Weights of a small GPT-style language model, trained from scratch on English Wikipedia.
Size: 9 heads of 64, MLP 2304 tanh GELU, vocabulary 11012, 57.3M parameters.
Architecture: LayerNorm before each block, learned positions, untied embeddings.
Training: a variant of Muon for these matrices, 709M tokens.
MLP neurons of a small language model. Each row is named by its layer, matrix (up: input weights; down: output weights) and neuron, and shows model dimensions 400-527. Each number is 500 + 40 x the weight over its row's rms, rounded and kept within 0 to 999. Numbers have three digits each.
Before each neuron's rows, "raises" lists the tokens whose logits its output raises most directly, leaving later layers aside.

raises: "der", "ss", "bles", "g", "pt"
L7.up386:471539532648490542458523550546577546475522518511529489494523536489485467420501487487433501489443516478491555593485517552525481536389515489505553516490539500570548522479492432467551491474528497497464538539575427514535490529543555536537451513450524490468464440498583535507567474438446470478461463495545501529517425431564464540503444491513458475576530460518518492506525534525469484524501
L7.down386:554463446509569472529489500509482504503523493520450549537483495530431536567497460455571499490475455514495498491569497462533554432473492555525456515474511545372458483434520440477474576487528507523533520497487495453522589525486487506503489580517490565504559523466425550506474495538530507541540498578507477477532512513526475490542468489519585505480475522442444478515558475479546531507463

raises: "as", "as.", "as,", "uth", " hours"
L7.up1035:482559561469482548527468523483521537469553455526450530546518455481470494538539496494496506542535488583529509465508478514474504473530526568500490583526460562515473496548491538475462481516515547541503553584488559499599517521510520457474525517571510502450464502546484542501500473524437554479492408488504534454400517521498498428505492477484559483511467513498516521515516524498500511508519
L7.down1035:475502464577493480483478510496554485471434518449529481496473537530470541491504553481548440489487524485462494518456582422401504430516546481473516503447499468498460481549522556465579498466435531524623489508489495562481505504492590500611449469512493526492521577501534563463542534430469486528528523487537477496504534471491445552512508515457501511528509409510514485456438511583444511556498

raises: "\n\n", "\n", " However, the", " However,", " In"
L4.up1798:537460502545599447465487560522498444508436522534499479473572514485549431497561503418491550514566554423510446509536523418575510536581469508509533502476470592451485552603465594495479464562576504537565523536495454556529495424405536457538502449468501438525500468427541594532533492490438520509479485513471530480448477422496516470471508510544493455472449465398539544503505464526488504481550
L4.down1798:568500560514527495531609557551452566504464483490482482557485470497495500471496520466522483541523547445467529514496561422535531468544550470545503502474470444480494534493450492554481432591464444489503511523516490449530554425483445508522469499482457503504507535530468544525539558499518575521449472480514449392518477489513479472409535513561532421498392524448511524506537543509550482431562

raises: " they are", " they were", " they", " it is", " it was"
L7.up924:562499495474502509507513428473522523507542457483483537565522478447445458547469461509482475457541460507471602478496561557571557489543512530464548510500569522502560526474552492455465558485580484557431510594513552492464477469576450538479538516502559531417497468471453482459519480578530529442504523561470568548502515547519478470520488513468443408501442469523483398487541496520490526570533
L7.down924:487460416473526490514564491540490513468522462528499495495493472463538457436490494495494395423470432554542516439520565465551484544503507538500519482506538476512525530489540460494455625512475441466542491501567542404442530409485535582553431525486530470500480490540414453528472426485574515513473529482541567473489539537554479445508528540487527495488440503512564550548472486450598499464495

raises: "ans", "an.", "an", "fer", "an,"
L7.up822:468424517499550445533576413576463509544534518514463479464484465462491500512534467445517510501580520525489472461500506528523496567546532538431470465466494549455492482550513459470480448556581460510443519504503481466418561518499526569486513419550547545454461565559458544531450470567514433507481443552478455523447550513470496568424517531498497506544567480453509483463518462527530515465444
L7.down822:518504464475476538525475570486507558465442504507506511531460518447541481483514512462491452465548535454516537525527514462488484467529488492492516472507516502514523481447507476502525518431492554523503512477500484499578476492532469501474481519515516492490427573480512403414477543553474509529460509452506425517579492479549538525523567503516492509549441488484468551523465418438506528506523

raises: "t", "tt", "pp", "g", "iling"
L7.up1312:536420522482432441538552547513417458511427450476443520528518504478510597537453511395485497570484480460544488536604551575543578536431467552558497539461551467494527486460518484534433509442538570472543490517551489529416502478553532517476442505444539430513475475489522504530561490529438492520478595440471514416530477494533511476413486517505459531422438499503513543463505549482452497470559
L7.down1312:497555468491598558528474458480453466561497461501467503474479518537549443506606482632568495504481541567404505494450463441478514501569523554475509444493517495491468494479474439501566518459483499502535469461477474465553453516568418487505577410595440600465502558529481397533519451464503501500502487564464464565483526546486460518577560457483474528586505505470489447467544491522492555491499

raises: "ted", "wn", "' (", "hip", "ğ"
L7.up1523:516451500439503516589510540483507433456568523484547506432513499467475511565507563477629518441488642436500448506480538501584444497562506504516486533505487507511449525473473520531482434483525539473615534487553421498540493463505479473545522475542409509505522513512487534501484455533481517490483538485482464556599529524521482565448505529456485487516524472461485464513469469440504523546496
L7.down1523:515526523492485510458503532517540557510470479489417552461478527522479524485604487496414496520514500540499543543530557462548505487565470465533516449478462527482518508491411507577510544508549500525417472554523501485469483580510532491434498534425549505471485476512443460437457524454470486469454524502454482482470513466469456451581487474533473458527514522542449555548504658510499504524497

raises: "ade", "anth", "ul", "ata", "and"
L7.up2102:408503519561506567533522517447509469471460428463515565499562481524490469506495416518484524427412505491472509504521511477551508435496480464549464517530514464481506499442478494519508481441458549433424527550538563440538464547560501529524499474493514566501576506567522556513517479481556500493457541488514516475461511600479434524562528526481500561498541474516485490538512530486517521473491
L7.down2102:485588507496499565556421528447555507461498489471529461465482468531556449434519484481507457542471485573493525418524512517489542494508477505522429540457521471567465470466526564448501530410521497567565523530567492488493489500498443536547421510555455471499534471495514556470532566533550473478485519457545582458497512413500551603461484458491433460462560484497490516540541515542485403499521

raises: " north", " south", " west", " east", " is located"
L4.up2037:590536484469525507575514439468481516519459544508449524452447434519477540485504489510475577504499491456555485521497563446544501514536490470423490483469454527465525550572549428494502547459463521503463427576544497461480461568479491536478459493468475462482519523462464496517468515500545469539542590497512548522514496543457473514507462539499424474504507443472536439559506488537475468543542
L4.down2037:459481550518469497456494563511516493556458468519487514658479520474552500495483501519535446427477576503482518563550487546471491489467501494572473546492542427489512470449500536509475500544497481503639489472429495495494548556467496572471525496542541570517494520503543493467584492516470515450455465544427500520476405405520566471455487478484586557497561580534486504497477566468511481456472

raises: "ership", "g.", "ers to", "ing | ", "ers | "
L7.up16:459557553489507454471510465397535520467406570431563531544500549541491531537564451477446467493547530450478435490532489485545424479499436469498525529500555501463448475524521446513540526476493495538482512530492511450465558459514524566509413467482519518553463506474491463531491529449520501451563542536526492462467443382476513534498457481505523512592484471489477510471533566447554490491505
L7.down16:531541452497569436475544527558488510457506516568439508497525530501513444543534476484510477520526444436463504507465565516513510498504550529523438482514397592414480579559496436481470512491513513502439485519475516561519512512451472546525518511556527477415490450487458559477424519487489548565491495501529492562525570570507455438480476532478494506530537508487530529474503532519520438517517

raises: "ne", "te", "go", "book", "que"
L7.up1279:454459567489480447539570533407461468477523501508465504564584513498549531435553437508481460504502483548494503456411469473433488496507463531457478480491480500507470425575456427480568446507560468450516489511510604470542546559505488517539533473530571473527472465577440467458482537412538484557561494539516540433433505555494507549438545568464434550505463493530515506477423483457482520527477
L7.down1279:486552472446500534526489461493459521443451574460476510512451485543463491536537582526545504592464513432481524555528542486520467510526566528603534467461475505465506548510490465524429511444451528544538537530522430548475478426510476453495465555483449469503553532502432481465553474476462590443448464578505457514582543452479546477550531509570461461497441487469484550494595541500564505388562

raises: "iz", "ize", "ise", "od", "ik"
L7.up929:444412578450479529553552502454487552456593519514500451520536533438512457506562468558540507504502521447469608528498479496452441538496438452543429541524483510419441491448402497462490528492542384591533495479423461507553529518528540477536464514531458578495626453534506510443526448530501486546489431515539477396559487497488507493530496493453505510463492477522534461548420560473585551547482
L7.down929:546533542503506504468508496502486437557512525491490548484412528548534517428489455420450554560455509490561477497558544540530576482470523572509536477497524452524502518482508559514487491500494547444451560502545538516495508492463549513499549496465545391487419558489591538563449490496548491501476520505434557496501551471512524542456525505506516553488462508494536528508509502563524474488482

raises: "ands", " roles", "ades", "jects", "eries"
L7.up121:462509502490578428555436515549491515494478530531476491421487483468488540473525596499479513505510526503426514506466618553507472501509497484516594476481478492444479478490469445498417485521515436447414446480506514509496488517445463423390547561466505497557538400542495492446549513546501498467505513505512480418521546527535489506481568515512577525521477496428464502554513510524479468522484
L7.down121:535501515478519469464513528454493443498430530517518499545569481495453449532492435472504455529518530471523516514495409438564491455507460532503464512534491528561535485462495523510537524510434566499571525555518487457565549498524564497568485510534474484460503518504480515509487466438489462534498540535544499538524489444475497558579389487489467434504416440568509557464507512576462538502458

raises: "esc", "es in", "es to", "itor", "es that"
L7.up2253:486536494513475476479434510431587519538483437469545526480413476556503489560535398546455495484593489447530451457481474572498507573457488502482550469483489556409460475520553442447453461517499509488447551519375497553487501606492466465545577481524590574458511447504529494490500428442489658543455517428478498562517494504484518518598454534544549473449549490521470519472537487513520489489572
L7.down2253:527494418445523526510505511604482526505496568455432510528510622525484512490531528504553545582541443496453525501452484551461437508501500512546445537495500539537473485512465533528507519510562469464519506451513482457544477503517443514444461520496500432529583558520512483542563573578459475483538576512474437408515510540523501545493430564546463543479457518516453549479442485524506473464552

raises: " in November ", " in May ", " in March ", " c.", " in June "
L7.up1422:554486459532481498479494476506507510510499474475530504500470502544561472502503534505570459535451548477466468469468488487480474467492468478536519475500537495492511516537450536529512468501531514469478514433518494486487518499488470515497502460539458508493497474576579470509454533455560497544521412457476463438576501542462509507489528519594458459540532582493392570484507445444507501456526
L7.down1422:454464530451550452550512460444477512525491529498450412540521461456484533458498472498466458445480494549526505528537503551574477550460505518442522533509533467466519503500556495554448584426483445525479438452505522516497536519513451470523496518550507468516532489455454474566492475502469532486484607527557514599422495497462490499452496475444543556544452418545600497508532588575432519511494

raises: ") was", ", is a", ", were", ") is", ") is a"
L7.up2088:476524518537412504556533445462517483469531511484499483507445521609497520380517454480567528518466522464469574502524469471516562560495529527530446552470462539487502414462420452495434472544529468459497541538480513518604499477430466520470449527546528465539500529539523504551515474512552499424509522478488497487475526511496512613446574513559520523511451582472513521509507513508519477385548
L7.down2088:465464540520537513498511483510526483516482543470512492536489468507481481557478496537454478487591460585494461489455573490431429467510474462513544459515525532432502460526612479562556494450489535475466419492524506477410570547574498563488495496475458526476469510526499514509539469508472537510491499479456561496540511479505520409642468451465449451540483479503464481489514524499552465581415

raises: " they were", " they", " they are", " it", " he was"
L7.up2210:523522541491552536507485481501468528487479475490444473543539549419453538529511526522458406402561479500540508455473524505558508421552438544523469525504526492498536524517503493539519474558521565514537501499524505511516525415514468489543529446465580550435510488497568458439468536503542498504484521538466521493552604527474450475525487506465506435516520494550541443508497444538519605554565
L7.down2210:490450427485417487533497487462534468531511532520431406486515510562525422472466497482531453490448463521499493465479565515496492493530491554448546463551444449507482563508458459527527596500534449485522540484473519479513505496411470553538467469474499535484444462576427551484525511453504484481467536486475463512536504555585503455523484461485551469498488531542516513536471543527458524441570

raises: "heel", "orld", "restling", "here", "olf"
L4.up508:488460577490537488511556547490497558453442566558480460559502487532462514500518460549469483554457531515481536478584513436511524484458431471487566556519495479472476516495521582502485494421502510501521456469473532545518591451442536461521517463507551495514453575453500522463506472438536550484493440462461484483439516544524581549514516522518499473545564530499536494484510478498466523447504
L4.down508:514503577497512508513562495502513537473470539542460431578506513519487545515447455574493571481402450567490508514560530518502542474494422479510528527504492481530504474511522575429464444462485457471528416467499446501473589494517517484477489449496524465462500534455521486498507535472515516496489481453364468440470476527502615534506463542499505450567562543500520473529527465529527556418511

raises: "em", "ut", "e", "el", "aries"
L7.up1445:503530519515544474501545487457588459409456513441498506492481497482462493518510450602477482478539458491473477514493474485483591535482525531484435451547470503525463449490542442515473479427497510548538484478537485540471517525547484398473562535507546442534421453428575499505538537539432485486469477532504433445452465547507578517479508537548537545509481465457478413423477566482549598481421
L7.down1445:467497429491510450458510465509460519530557476468437587493544535533537492551541596489536557580514575474465525448488486481514544489462503509482511530502489431502459526527436545466408438537474514489457551467485505505482495512503492521526487549490430510548556502535517487539489538477485521561467510531495567457461488511501444548541493541401485464490583525487455478524504489505440457509553

raises: ") was", " was to", ") is", " was not", "ation was"
L7.up1313:527507549491442567525487569548522459535539451502463447516392459590508463522500503536439501528525567517515544426474438481494548500522571557552466495583511548489490484480500515525442512515484458475484586558545531474539409494477590480469421530568552446535529538540476541524537507530550516487557419539476490489494527512526504581423497482486546471441494512469501539559520506503532554516595
L7.down1313:475503438514528424486517467459495500456517538412538526577566498468500518506498565488573503460500456472510539503472579477503452539536452474447561488458482466530567532499566484464492489513538569513468475446516515468457522435539431549535519463502427537485486572470457415477445430522543438512482518431515509522514515465484442409548496491557495550560544514557481476521502526525490485504453